MLP neurons of a small language model. Each row is named by its layer, matrix (up: input weights) and neuron, and shows model dimensions 0-255. Each number is 500 + 40 x the weight over its row's rms, rounded and kept within 0 to 999. Numbers have three digits each.
Before each neuron's rows, "fires on" lists the tokens most often at its 100 highest values on Wikipedia text that the model never trained on. A number after a token or word is its count.

fires on: " K" 59, " C" 15, " was" 7
L7.up397:470567477459431476461534452553472481524469486531462499514541489513537464447489443487502549556577493470458461440523536494539405511479484524514498547472491502538527475546491513470417502500542484475547494460582463463513537533504461544499438446461559538474533483480395487508461518516454585470498489502397507507575508466457532508492463448477480534442454470521473496505525558507544511533495448504524501452516545512533568491473555408533502465543515497470515490491470612578522471476473540490523426479573507525433518522436435539445447525501442405522477505483457512517502554515552456395547519491482475522495486466476573559503503505507490563453535555471522490573534520496525490493480509479550497534461427448526525515408520482462555553397496554492495513567480527470512582542500515

fires on: "b" 21, "duct" 9, "ad" 9, "eb" 9, "ow" 6, " along" 6
L7.up1017:520457521530499477518515479479412550524509555443468483573490475553478575513535454539482476555442410496529515528484545470496485484572491440556467500548482518492461473491539483441587423457469477471531501488528472529405518510477481541427484450577562515462506487572576543539551546478527537527523494467495446531472416516500536438436516475589465474499486549503516428535508483462449476494495513529564523486450488476533507409560486486490527514470408487566525415525559492453497548490491489523558515438439511490489461479485441487425424474434475525493509500465532517490580466502488534427476545496505537508494516535465543484515457520495490478435448473557544489513553516540555484601558547511537468510485440461553485558536538471437497493468492505491540491530457447505455576512530451

fires on: "," 33, "al" 5, "ice" 4, "ial" 4, ":" 4
L10.up683:491495495450496524523492520509553525450501531513578516518557572456514498555576519494515501444428469478570522469532460524507531492508503451582492458541419496412503550496503517574466438497477462457551466564505418550493479550473493473578504511515529486429472448537477443473538474527513501543569476533468465485536557514492482426529494550500453520472517561537383517503494502472499470488479447495553543438485467533455537480556471537458514469444474503440500484523516462531482511477458515538477525506380584537492499499438511534470495458439550567474458562500550516496518506440463454565483430475519494499470509513487455542527416609470490482452488448534463427565548550509463494482450542485527502501558447517624552519470492521550497524467460514480567510468555451510501472518517481

fires on: " \"" 20, " I" 10, " K" 10, " C" 9, " F" 8, " B" 7
L10.up324:545502425520447519517539504423433504497532425572511469494552507550479454549492511446438586522478493462530446484447495549523425595496460518490486561476564479535492578507516514451450429552476544538524509498481427494512557509558500528534547467492507543461498513522578540457463523445445545487527496527513533494461487554421523513481448483502536548513426505471512506500534398498436450548514502523469555560522569464527509576493493494502523482428454533461499486535413536465468473446538425493558555451487479468586415510484529518508503462497563457501488515476518538505537506408473525450524464507503476476518530470516518482492496452458485538532491484493548446562540499548579413527544444528506546395496442506479508465458469497489442483496524458465453550526561522524500467559522484

fires on: "l" 26, "id" 19, "al" 18, "ag" 17, "c" 11, "ount" 6
L4.up89:398539393476476543527479416448529475511510484549499500524521511520500470537541467528521568520506534515518492523540547510571499503489528491493568510526509382502499488503505450465464462500462522480491483529494456461496429460541489478445445510511511504512605427531469470457499546540485469435480536500431458510548499528498488500470460445477498493474486583450436504468465485500450453530402437533463483539476465495494453504507498487544500522567501493513476574487455558496452434440514507484449550584509537483498456565437567484503529541506473463468510471500457500488508471501537437466499456482504537568541500603511561470529483462513474522474518458519476428487500524498478528439431535523458564432470448512483479482513467517596600361502489528465446427503541473434498540443501498

fires on: "-" 53, "\n" 20, " (" 8, ".\n\n" 4
L8.up314:478485513497427460494575480515515546500491487499465483491544480540515488501546466569511576439470530511543505489502496473526507530436516507516531502515485492528479558501473485483453572486392513543541447487540459483538489469466505532512440591502463573437557475412502487489450477565456560480534531451491497494523565499529478489527496477506505414475458535430454554470536551473499524496468457518475520490488549524506458409464482550463570499483489484550507481478474560588500444468493460495455465501548552537456489479460491572558557509434478552497405526555457467511528482457482452540534544500533607470509536485425540465445513534448468486522472401518557494474560525519515512506565472481455402444562444442439464463509479518546542454556511544542541535535507447476499474538431441

fires on: " B" 18, " H" 14, " S" 8, " G" 6, " C" 5
L10.up433:482485542477538448540485490479590536503525551536445514467515516492506494496481498565514531501439524495464497529526549527478432572487504489539531517473503562530505532512538446439498457420518467465562491474547523399514514564477481498489520476468530553495416551553484509486503465535542505483447504458501507453434503519588484543448506448488484535575542472501539545497525498528398498490535570486511480508466536507508466579453581509548414480554521446492487505488579437435479470506480542519483467486527534465501566531576558576451487502592588553514534495433476466507563537579562559449443398454497561493490529510551488531432533489532486553518535435480414511493524507485525512519457402467494501475493472453494479473481512523419540487484486513532466460463492429494525543532497491

fires on: ")" 17, "%" 15, "old" 6, " of" 5, " had" 4, " were" 4
L6.up846:479523417497538529433526586489423484520453512470482512517440530538480488473486546473506486483485481475438569481531453501474496459484564508476517434529509481445539450471506460537451538469515521516542501575547512398532579544510430486491499501551511444548457470525501554567389492557452594514476479468530530571436503567568567507496490531485526462454577419490518476474519524512525553465489508471451493462511486458519461460516489505477543410526583532489502454462474529515523475494469468509509529486472550402577442472445517426530482488488516379453493518462497532449466517497499509480505540460521456521592507524497540430447509485585504552506512480472475576524498486512438518520476504530440521468463496573501429524536524494476545559445506452455421498487504524529507528476517482

fires on: " as" 35, "le" 7, "pe" 5, "oun" 5, "ol" 5
L5.up631:457524489470546506501465448547436538501529480476481453482523499600508534508553494478512539450468506480443594475497607567513444501509539519491514481527496486452413506416508513533481517508565497510513547549516468460457550490424548520543489503577578509510524543468548487520511437514540606472399519426469489460476495505486469527469507568482502510448512477513498539525545457538536494559473470479546481555601497524493563482537523550490538504516489473512502532537459511567526469475495481519501529536436532586445578542524485588525510471442569454481511477528437489532433482546515423585442460592474543526500477474521471464464476487472534536471464502570469482518518461549549499429519447570490470493553481562494506460410463525492459539522492526529497442466484499513567495465497528

fires on: "el" 55, "al" 14, "ant" 5, "l" 4, "ch" 4
L5.up984:477570484431502520572455529483463516494469460479539498478470459428473509480485523453465583515614486469554458478539528465556512474432497492542509556564516459513511535574469440494516470499508435441482496506564490490441539506523477463510468432532592512507516493482470485486430405484560466490468490479490496575472503422556451554526512503533556442472433484402439516465502440515469455564500483549522516513455454547493485488474450472505496537528478547441528504414464493532458512521480479527482569457530583503546533503490445541499511484474481519517547468547481552458548532478512475519473393528506521447416465498456474474543496486467437433474459440471512511472528537488467573550501492529510435492456516474570478504585518521528531479528485477455505462465572514437465508393516453

fires on: "h" 16, "m" 11, "p" 11, "amp" 7, "v" 6, "f" 6
L6.up283:555489482475510421476493587474500419560536502415490525530576447525508485491424480564551537551464453466559567466508425533471482491584444535548568432497466511478527429491486432506492492520531440509483509472527503503434518578528513515499560482447490490562522498519502505470433383486468540461519578472535535542475474471469517490507529474450501474530484498494481524536544495467507521433456550515503471465516502465551541400465542555565519494543483496501527491524536547501490552509444487497502488507501498512484512518488438475537533456487575635574525397465530432496498485437505467521499552482449498491458523476490460496516631588468410512496554511557517502492508514535535508450538481477484526488531454531585561511500463462456510541443475473499496469477535493491536514489510479

fires on: "s" 29, "ed" 13, "ic" 9, "im" 6, "e" 6, "er" 5
L5.up80:541487553465546466491477462503496490396458447469488472598507524513444534581515553526462497523535475480524440548488497493521496444523492569543426546523392462466519476523525474523507526508462506496493506476457468499506523509525442579525461520586600550546483503486481486481450487469528531518541424524562558494440502472487511547439569429544420494489466562497521502497506523498489455536560440500497579546429466531461408473532499484451574480448518484494481427486452527477511474557479410519529525501492446506508537465476416528476461479488476492568549519424524464471522454483537558492481573471518561534501585438455507492488528506532526467545530566527514541523541430485489457462497526439489523492541528532503507525425457443523474492514530458482490485609484529574499509549517490

fires on: " |" 51, "t" 7, "TA" 5, " that" 5, "ith" 4
L8.up879:553529408472495552497521547582518494525518529448596514568444465485441482484521441502535537468504464499500468470470478543520534524517485474495525470477445504486530566500563531555442442442454468517454554513554516536504531570472483553568533483535439488493516497463527453549533443512503491513494567517484426444484480478466487489461444514495486497480464577563471470470463476486497505459558480490519447416536516533493435475470556559562444514520536458489515501484556474453495413518516516458446503489529504488560506477542516486518455501469475555490498568511533429504425539547459550562461520386504465453488522585503479538576514537487500538506568514411585508436445453459475527428453487472533500476520468476512462551552461546451441590477499482506424457448474515504519490518548451

fires on: " to" 31, " they" 27, "ou" 7, " which" 6, " that" 5, " They" 4
L6.up373:533518469509568460480467414474544457545455500498530521465479438550503510486457441491537536467443497516539533491466458530463434515541430443485477475459533492477519538457504507458488507535516460488581457529504495555522447514493481512528488455526488541403516540598482466532542473486496477516506452473529490487524487555498473524493493446538481473522466505497564523523528523481535478517560482563512480492506513564448463490496466529473478506498578577515507558477524587536626554597517544452474472494467512461488450513480478527466546568579481479413445513461507522532549477475498532442496487516460539462490572392483477501491511442469520498531488470457532415458463446483429489490518436444506445487479554428489442491604457616516461519507510492495452530431495449529417456560509484

fires on: "r" 21, " |" 12, "ir" 10, "k" 9, "em" 9, "l" 6
L5.up925:443501437536492508492589485577460546555437508507517510445458478496543496477530614530486536538516511484564509502436454505590464530461533564436416483560482469389513509399522556506481456507458514547426437502473427542471545494579446578546517561480485470476516494465484522580536444515492471551575505441420478455499501520479547514507510488490469513545512530513460584489503574509498516538489475561508488461476489479454553492492502512482476509464532495449512489475554510465477548458460480531491494474532506474480459412576456516467462525464493424505528483423508443600519501526560570528508507513530482449477457499503537510492512461383491492475515540542525509548496459543507521503512466522485503546488516547509451436467545435507523517483474509528464431445533511515490524525451427

fires on: "ign" 15, "port" 14, "per" 12, " design" 10, "ep" 5
L8.up838:495439560565503534479524514541534459535485461530436516512516480477552444514533466503488485501501535485482536444543475549502496410471500427472509508585514442539479508462457544547431530447560437555506498468472459466489524499565484424576566458504507482509525540476472499506480414596469470619537485521503530430490467506583436433514479530554455466540473498491467480415535540482514466527540519388446550478466541537481505518537505552470531507494469532487470418502541544445503529488467501444489507581502479473459580519521447533539562502517490499518564496543489478444456488508503540577516517488534495449515509513513495450467482525485521496479623496478526443406486523504421481513527521476518450499534576445550483458428517505521575460474548534501450469473500513501525493556554471

fires on: " as" 33, "c" 11, "s" 8, "al" 7, "ted" 6, " his" 4
L4.up835:498494576554470514456528490502497464555528522514533519540476536467492468455519474522544527463513478518529458533463503458554542525528533584476476472556502475527498508550526483404444522426481563467491462544474511517451521473557509588473575497514490434414516517426493558498523485483512428421504424428441483552461481484477547457488469506521474544420471444526510507524466532522511543509509497445429575562515512471470420556500509452499480467492576536492436548478516558477517447541508447475449522453480511487505560529459441445473397470526474496504560514489511504572495576446551528537514458511514517506544547468553487495519493445476536516489490502502482442600478466499429476509467526531545460552523467464458489476553457587515475569468372483545513440507447475479538552478500496

fires on: "-" 25, "," 9, " is" 9, " Year" 8, " with" 7, " has" 7
L8.up493:545456486517476474522527474522546517461465519440541463401468486510446518538499508406503486526482447590449477466452521482489507471465439446516436471478508441541575498481519505458535476531518536543481571521518520465479543514547491498498484538506457485463528495509514452596521481575521498424565498532513513502558465502462467546455555584499535553459486496486544483488519483571494504440460473516481588475481457467502486390522531441540566451478502486378499483529491454498561501567529498527560528483485483460478476485581517527409434475518476536498458491478533471550512571495493539551549515447537487506527518515576459494486459497481431522591538517506456530565491501501464428426560460514519519532543496516415428551514553494438510479511531473571536533594517452496496521503455475

fires on: " " 44, "." 30, ":" 9, "\n" 4
L10.up802:513510455538442491494543446596558488485484439577425479530499454516526513523454497606510485442568497526475499513479465491468514425550482520560496536499420510551517501485521430539443516522521486502485447515438478431541471478497482460480565500451542542556552520551501504494497447386517511519469510467493613502530504471473501547420498479534514448513518555453547514442506509479515576507493558507416538535447505536497487559452486522556538453548510498490509442549472483494535540531501512477454514513461562539457478470519527484505486482450518468508562441448549479577537476572499480448557454516494484550454502502476495440564516498535502507535402531490541513516497475419465490523562473581561526492512536528520605480550514407504433474501543493475451519461457518532555568502506540

fires on: "c" 20, "P" 18, "le" 11, "s" 10, "at" 7, "t" 6
L4.up99:538523461528544500517460567592531564519467474525515493520469488463508493493511461411497566455464483474480505511483552512450502455561519573528479500484465527508464506523561487456551503487431503499486508491438497484443524465502448485499565558603499463485468609492520588498540473474586526473528536474395534567530484450506488481528503472528520458459579422476570547502479516468531436453566558511485445496522465513462460495455459458484563463520530453543507513476499517524566497491546449458473458547528531466513457490509476584455466503542528469556529615528513500513478523516531546474435478442503469574505453526487418451547471474482521502508500499503527496547560448501435509566436501486502498507479426508520562530492488497591471493484468558457619536498481481474490511462559436

fires on: " a" 17, " of" 16, "ent" 7, " an" 6, " and" 6
L7.up742:487543511515525499458510457514505441479514574525568502510495428435445618536465519576470490523501546409562492505641485521550506551525540510496487558475539507448605463399483477535468534531551542481550535468518481495449492539466458501579548484471463502555482538522527518545418491471510517452575528541496486481507508586473542493508473478521522440500475469489433542523489466500584461522516551460479515452496478529549499497506457514552458505531449505549546511503528514477489520485556453523399534508544518544498490505443495478478472454498573449573482524529444528506508472527507510548546500436514480470450408535492529485530522546465473540504399466564425493555515543453432446461456491529551532475471484501410464522483471473506415513522502493464542502453480520514467509530496497

fires on: " he" 31, " it" 26, " they" 18, "ou" 12, "he" 6
L8.up429:448474541445534496512553481440514551595508485502498511535490486497479488460490504489502509470483427540517547521489549509507504581498545505434543495535495538514492576565492552500455471493462542588541507537568535519474514551460471596546547493465494504481467422542445520452509514497509454538452450508476482555481492532412487536566488481458465521516507504540598479559559625554492442491514499530529443510504456493436433511541532536453459491542481564480554496482480566421471484498498478417471516457485527505490510482507484567550468513606476509492495521462395426540555518453478538516512449423546565486493503474533463504502458484503518419470523491440472504522423469530544544489509483482468395553478575533547480426508494511536489520467516460531452487474517532474429494463474531

fires on: "ent" 25, "erv" 9, "ro" 9, "ial" 9, "ult" 7, "ation" 7
L4.up822:525517515453498514485526505508495450463609468488495457477521547464507504491519536481509443470459582524460547464445494593438617544530543465499562514486517508504564585455550565476546520490514428501474437478497447417500451475532486515519497474532523467437467473543514542496522478519523483488465511564479427557466513470580541546477520521522505480487562495458525525446548502459479496462565503495447417504521532466499504545567510495565495552406533500435549455493535490472466470509462470431459551419491570549536480505519521391478471464480538480518507456486562535436571496466492534533504466501487467493497566499513563528502524508538542463558485485502471527580530547470569496495477560532443519519460470545471494479514539535436415548544419468545495548482501530534471494554453437

fires on: " a" 15, " of" 10, "N" 9, "ional" 8, "um" 6, " an" 6
L7.up462:541497497443477481474429456539515535422447479543514444565499529528478575518557556523446447511592491440602494516562559515494566532479528548441466539539510499536480480500511521504498499533500463463503434481504520473403534497537479504522451461568485553571518535534546480565520484543453498446457408537456482500517525543516482508453516488582533519524474479472416537498518437493560452515502551467528625462494507468576534508443514439491512561412447525491523507481441537536532532462487456496519569400453527466507510539477449535581499472421499489528523476515461492482468511488502560517587490497496454501514486503446491475561493526530518539492498496517494505561536492493476424569433446519546505465542467517464501501433462517510497553563473481452472511529512481487483504485536393

fires on: "." 32, "ra" 12, "eng" 6
L5.up182:480513459503437551478533471474526510494519513475523491514521505471514522446455464595526467447495499511472545586504510500483516442520489501471460506541474491490558525417538531511455563554511507525459501549485495455502489545470524558477485489551542404502428517551471517496473412560519478452454452458511569516461545453519405501432464482459538527522505511480475470533467475555505523496540490504509500478430442480530547529485521473435608423417507439432493460526572514466447528475482530443458496514462457540491591488511526504514519438513454527510467475457496520540466508551480513487549509486424475506457523467514475490485468452593497490536483481443500534440562607517508552549477517490529592434449586473555563467575452551472497551467500482444571563464439541492526484463519514

fires on: "rit" 11, "arri" 10, "ol" 9, "av" 8, "amil" 7, "as" 7
L4.up774:497422491499569485510500557491527496461467461454493523517498457462524556497493542498521551512525493417562552553507484469501528476473456505464517561491502516515460426497504502436504521465464527449459563455475523525493514564430434533444425548516501538458446500449410525455577530570496520505527546466490456452464535473493504534450511480479545454510518425429450602517470536516535505505463517430432567516467526517428526415445537447425550492577524473492493467507436451559571540518539448423475530502506548561461431500470509538463503512532462538536404499571513511539453476534471446482498498497517570442478482535477455468498501465472519479450458517504563485424552518582487559521442532537460513497535517474488460439480504498548502524567456542499532524556532483482469468480480433

fires on: " G" 33, " H" 19, " imp" 6, " R" 5, " N" 5
L10.up363:496583516438524450585472461532553513492588511536495489494506473524477506473501481495450447509420451514449505588505574464543471487444537567472443511469496520529498491563510471519475476538408506567528512551508485489459581542487537525555499534469488547532483494440446431533547427559523518431457509462495538516518462512516421525488505484435483532536441546476519550435474437478511480509445434459519509494533547564508521521517539505576551514485435489481424505539446488448495503498526558482557511495428460445482533460518518451466533505503606503479539572491525470547491516539494496591510476454514537545529509469552453525522450520480462556471568484483547482541474501525538552558432446409498477504425507423507483509531515560417549491572467493501547456510500486481437526513490492

fires on: "-" 31, "–" 23, "ction" 9, "ah" 6
L6.up139:474464495485495493485466543499487455488491538483454459488516516543505495523518470527500508421467475462471577460446559538478456534518466441421486482494478513522421523542459504482464502508495550472496462466481447432519541490475513482503579471472457478463525461472530497474495425518554515454554477536474426526475540455451512515526511447566454462558516474410442493468553484567443542442474505530539452555442514535563508412530525529483540544445531520497511518503481586500509534437491540506544509555489579531553488468511546495548502568405506535517534436475467483520588480494562523602437514522572608497436508454474504425529574500457457482401544447510552496526441475513528494495475498470473429431512471539509501458514478462441514456441441483480520522493561440479539542535503484

fires on: "erv" 21, "ial" 7, "or" 6, "stit" 6, "y" 5, "el" 5
L8.up39:487483540498477551515572434526475413502527492501549463489546514499558535486539485522503462452437523512498552476538444503530495525467513583462552541497505478501527465486424464490496497479546459423446512552568474439534465546524565557565585489548495493539527462514472495431465460544546521494574515490459510559511507509519545461520512454527524532519528424419501484469553484496533487482482490446480519472474532443482536513487347508567524536467507505536540520491570489484497513501456471511447553448529553519565458498460476517447458478486487554427516542516464427550517479413494525535533503516507525558519554451526540526550512428503531442558538498504549571532443494442464495485496488485516584504403482478477487481450479412491507496544448461522527505555397497483399536497492537

fires on: "c" 19, " |" 16, "l" 13, "d" 8, "ol" 8, "amil" 7
L4.up113:438527536502507498422554544486474541599463484568454499513402539409528538506521527453532563496483442497548556443465554422511537460535478541457462517472491485494503492447565456484493495540526565481465535513459501536495528514569424518478527528467497503516517468509553529494547476480536476449571452511470475571421505464563478546411499487454565472526510477466500492478531555527553494561465519481502475539588430501481543456523466460496504500493542503485476395504455545540479580478494460502488525503494497558472484502490434541467493548520461423562535530483533524516448468532564533442456494476462511487595422456489503459591537465455475519434595444527529476480507513560481483501598567534478541517526515522435457491559481476550533499467473535497498483469534537517495526460514495

fires on: "im" 27, "in" 7, "ann" 7, "an" 4, "ier" 4, "ic" 4
L5.up290:515449553470559516489505406531518477530499485513460522565492476485457471527551489473481535548523532511488565494521474548573464498498496527541439559539516434478556522457525498440513475525458439521478474493480471446432486536499477437458536580566533483518484504473583522493489439490442484513528436504570542443426484473485533436433504446499490431507486450499537505454519556516496466535449420444505523500476527509494474476474494486439548449442509487515491480481519486452525481568460421514471519492558608469477446577540439538490461482548451435517545468496512482495463511497511479492529561425551556565556479545506463511477562496577398460517535540515479543431542561485442501577419552527484525489504538508472518449493470529513417446561506513449544454469474535544456546459479509

fires on: "R" 16, " Phil" 16, " r" 9, " R" 7, " November" 6, "N" 6
L11.up389:521480467496484554536572475475549572485442468545476421443478435539492527490485431527475499547500478493525549526419492476483543498476490456523503479457501522555523459565546434442533509463466528464537565553544504488461483491534542463489470529553534515532511503482505487373505516464622563549469524534528456507525515478543438533472480512547532540498458463504514538528584470500464608446444442519527509526430500492551512460467417443536477483511460537470455521524580454507509504437497517462514455499482523450502453488549551513466399529497471497420502547547415509485481480498459513491501446423456458539473484462599560469521516451501534510526498435500486516525512489543436512543495517544456441576544517437500548484507490476508483550568491452507519547454524434494582474516520522

fires on: " The" 16, " the" 12, " a" 10, " his" 7, "The" 5
L8.up814:518551422473530459564526544494508434460514415522531452482510434559490567522513472483536558533509529464437477512451502505524572477490581538565572468443460478530545548457538544549517504523512528463545523487535484555476547512493521497537485507525482522486490473524421409478548497543530512449529419508503537551464532499433390509498435427488485507504563499489507567494546475548451509472506468432452442466480513463533475452536437562545500463472573514465471474520478480440479532523415512527497478489461480513502475500510530438417539560555499559522468488508518588446542423525473422521477528409545543511477519551475445499493428509531480535481528503490454543409519596505419558469446479501516510517462546541536558487494545435511515537456513503514482515503507525457462496473512488

fires on: "ac" 15, "p" 12, "ap" 9, " ro" 8, "amp" 7, "ab" 7
L10.up946:572527460539502545515495507481529396574543520462444499450505452495480474557491486546525507444510454595491485488512481494539452483429453445473502425487506464497545496459535502541481494514456485489525474458476430552496515543526461566454444541524464546506498486503576459492369451566436444469522532551528441472502442547372564485464522482488530500446530535494503553463475546518457519537504498539522475539495496479477502486413482428539506514458428481468545526498521535474479526602434554541477509479452540537521483526470487582515526512499526479498518436497490485505540513469480518516487488476502441533473445538504589477530525494492477511542593515563429467461507479502500534471536525405529528501505498501545600447502499462508555442520468515489546478575525504452491408529483429

fires on: " R" 24, " K" 14, " B" 7, " Car" 6, " T" 5
L10.up724:547515423461549498514528431521475463465556454518491463403502497550438514436507454446525565505454503508565459484494470468521487493463439465540480448490511552471532489599506473513487451543517515454525539506425410457546487554540544490439511503452453494493455493516507473409463519472568583474553469488501470518431466491531513501455446473447538551554457496505552460505444515618494456469442446524477445504566516484487530568500469458581521456475486549492457531498540507497497441475590518527562533479548546462510424554531472502495495468482563481533478503465527517472463555557516481520569488484544515493540483516524557476455542512534470520600522519454505478485512497501550522450545486492481506431450542511550453491503406508492493485497526502476495546493505452569430473611540477

fires on: "R" 21, " R" 14, "O" 10, "er" 8, " O" 7, " sh" 6
L11.up819:499520524527474496590489408436466485465542459566476453477498534461500485503458471531578469453523471472504572519558457511485536540469414471555491509470509561517486467490535444488544517477493500529534572535512515484457467535516496516520455526512558566499444491473458460558505517498469541440476482537476472452548498587448479509475448486483429491479504512518470473489507498411482552460575518427455449457512516508438592454486495523506542473472562527503430510540486524495503477566499542543515517508421509476450503495488511504484416424496534526410480525504470492440475496509470521497443588463491486542545508486554467442513489440560562495512589430486512440544564465491432519524545425512529501542581469418500581485535490507474557468566529522549489431555459433563492530499518462

fires on: " for" 26, "b" 13, ":" 9, "ing" 4, "'" 4
L8.up103:458520498546485523481534483509511509441481459479549492490503464620452518464504448471492541474460574467465530504451417543459452538468485491514416525507381457552525496461531479513480517548472502531532492501525520468521583551410455456474563499562498556507498627530510459460533527515586517512453518535471505503519440471599475549529468494488522529494499556549470508522472492495495427493476573493572489418460520481464518488564512474512594469530471437470534540530477484506536435551538453481503455446548554486441467486594537486460512559424467480492547522506443519499525460479491498445517492486537535507543491518527544490452449528452419544515550495492562493448528488492536532503474452486499483499484511493467471440445515456552600546466533568569476441546532486517509496490462473

fires on: " and" 22, " also" 12, " was" 10, "-" 10, " is" 5, " as" 5
L6.up875:460475483549419510562486500467542503465462574563553495486507464509506499521508455472560486421523430562492485420523488468441494590506430523510506410486418514509524483456514527489434531458474470527505447497492501464543520549549483523528497476492481483462567503461495506531520542500428515517576502462482446491492491477528502480542507536462473486414406356441480513492520477526456524466474494464463548448562489560497457353484502480529502564493491478515407474519486455533560534496454513483459484424453570509513414518541492490528428484551487493480464510469541477494482552504516509512533439496505462450525491515520503496513517459516517473545441518483547455474558470480447466487535444458587487515623521439529546501468515548521503460554505517490566529508487434516496531516473435

fires on: " the" 30, " The" 20, " No" 9, "t" 5
L8.up328:447485527536569437553527488438569507519494467488526563465494474523497432487453431495491496559538534527444444523475481498492506516505514440488470466438531550511466438515621472605539472515463577490531541514455469496527479554550564512528551501463436473522560513506449493521458453485543517449531457460505519572494478468436496480453470473492434528511529396534573457539490519477470545453488490475442491508526507476402553499510466592517529452529516505484522527548459505548435479528473551482476543459485447482503516435452505476506445582474504487515572500488553564475506543471468451472478471538509484546519601495507457502516471410478492494509538542472432544484519467486444538538455442523480530520447469473440576463464497593516478541442534559472479487569468489539464457519472497

fires on: "b" 75, "eb" 17
L5.up379:502428490481474452505452484535480548472518428515526535464540468488511540447501434546494544537494448583507460526503496514515536445537499573589580597514513518477491428480515513484481466438504561464583509481512506472421517402476511594487503514458504509447462464494426458497475533467513501494496555473507442449499460432474526441468518474450484484456533486510522504534497589429542504496482492484481560485514627544507471426543433445527519551520550485461530470547591566414458488550485517443553525518532498452457501585518448475467528505456489569553499467465499487530506493452485548489490460445435454457487519512460466514521490474479477514553427519471492471497542553526469494514490486492472469480474466501525483500501541567427593536497485454477503486518491378481503473533519448

fires on: " K" 16, " B" 11, " was" 8, " T" 6, " San" 6, " I" 6
L11.up25:493496438505499482457533484444484453503517504552505499509519480557510521552500568450453529435497495456443448486539531527544487514510608509498568541512532432522514509601493491460497476489455454470520491554442481464488483469543483503483458469487560558425486474558467528498503542469525440453455513495483559459496556495407547514539460483497461467458442489445479500467537508516492552488505463469605559498483575462534476452583497465446516472557472486367523527457427518531505565449508510547501532551538473462475447479457447569534435510452474488513486421540490462513484525435476518488523465432565481523498520592496575483496486428522525556555511555465492500498553508493479541537489480503487465449433544496583439476468539470504494464517543498408505511563467468459533495519421535

fires on: "," 24, "." 11, " October" 9, "201" 9, "197" 6, "198" 6
L11.up618:555492487446520524502506489530414547500470558398474493517517544504454546495485432593486486423427520549491496488455527500468544517447468461472445481529452469511550457454557521526475423473507568516522485501499472473501508472525459505438474539494513521508429537446471471482535485549580492478488563562547545519401495511469482505514441507565523544497518522472493470461460510525555528488492480443471540516508483467590526525482524466476477570558497507494532474515450494529524526461504529522479450502512474467485481444523565528525473493510469497491459472507487556526496606528451514507419589533541442497498526464599523451579501462545515551434465553564451533538488500589515542536430493466463556443491453448517485473531384532449505477493462528441566527436484474526588459499529461

fires on: "id" 23, "." 10, "as" 7, "epend" 6, "c" 6, "istor" 5
L8.up824:508467428531569471452520493477532555485573459447514535555583452566532490529469429535507471487501495465495556502554465521561434453503600540497487489503443417551529522480505540475465516519479466480490436494468511505506462454541427445531540533489501497571436457494499556542555429476467479549452471483518549521505496539542478549501514515544539494536458569487498473480480500463457488537498508479463531503499475487506556347461474465462604480497541440525525505537482559506487529482545565492451447488581499520506575546504466493553540452466478479515491534478521502468543521532529511469559479459434510526416568541467504495532443466461481475396532518504538497541538470520476586451520534497519541446500433552464533476489540473474484518484459462457503544498500569546551447531591450

fires on: " a" 16, " the" 10, "B" 10, " B" 6, "le" 5, " any" 5
L11.up949:486527505508499476513504465438459528526604521592495539443467489492544456489469475572444494575512489476483546538539565445508542477454512502503551509484500477513502580463526555571494489475434496468518544497523500546573432507484527503487497474520509592492477440489507447482459481500458537499561485456482506528441520503454532487505534509488488530442543444406538495445491515395523526557461468466602467477453567426509496514482460505513520422444560489483517475508511476507534497475522523502549476503484508468503522528539516572418512537537471536507541449573440556491474451597521484456522473489451507489522494464513428519491446436563621478509488517514443468490491505580434483468573495475468503566452568531474509544412522495499495530475510438459407429508490508499484552478451472

fires on: "–" 19, "oss" 11, "l" 10, "t" 10, "amil" 9, "al" 8
L5.up1002:514550511477514519481381472463523495493509484475470524554495487557491486475510430536535538537454465483470475507507502513553497436446523479420507510486465477501440493492531485502492532588556560549421496502510561439505482585513482556507512469527512486533425451613478453495446583469542457496463465455441432449460537431470442457503522566528535528511456494500473452398536527499561452446515489570553518507500486558489521441522471537499576544524553508479482468577486454577493505495476494474488508478487443490520519483455403574546446538516514461509537553465508488395497491519517482508551484490468500539498500512508533473548505481478485495509563531441542505479528488485539536508636555535516556474512472577443451449564480410475546540490517495510490511537541498509545431507526501

fires on: "e" 30, " des" 14, " rece" 8, "ra" 5, "i" 4
L4.up23:483480507457457481490502563473556476551491508405531521532612490502489487459530535542540552558530515503492570512450443526475558456529530499460487448506417547491443492524526479524527487507524484574432546481436480459411534575478483526471461385527455558520523530483453488522471521522422495517429538473540567478514435463538462566486473470547471474441496499408479503460470451555401518462498440496450429438469469494531523433492429477422562453447469498443443499469551524464467496464461500459508569518532520474506472501524489563514484464462468474511538441530498466534453498489468486551505535485535481487491547491550564529569461545533519500503486525445526517512510502481556532506497452560553517517434506495580549453505467464518550480481560559442488451480558511492462482482555533

fires on: "," 84, "ing" 4, ":" 4
L7.up720:473535442536422551530503565582541562438524459521457441450580471472518524515517520543503620456489517415531556432576512492454425506486497417528514488465479486475489417489524494519447462420487514485485505549503492450470478502481458508424508526526563531484480430474528504499504456448542538530513484565489515530481583482502420533461434535519483515528485542566536475514595533542522551480498484460523491518515434451495492538496452504470511529447413446483501519522513492521535472530482474511516451550520553541411564556444473491479480471515491505497489547515441538528514500588494493431508471485513462438470438521503437464548498566475436580475507470526534506510568513550514534523465561548501475557466499501541433588514455502576534482496519495495545560476446469488492492515491445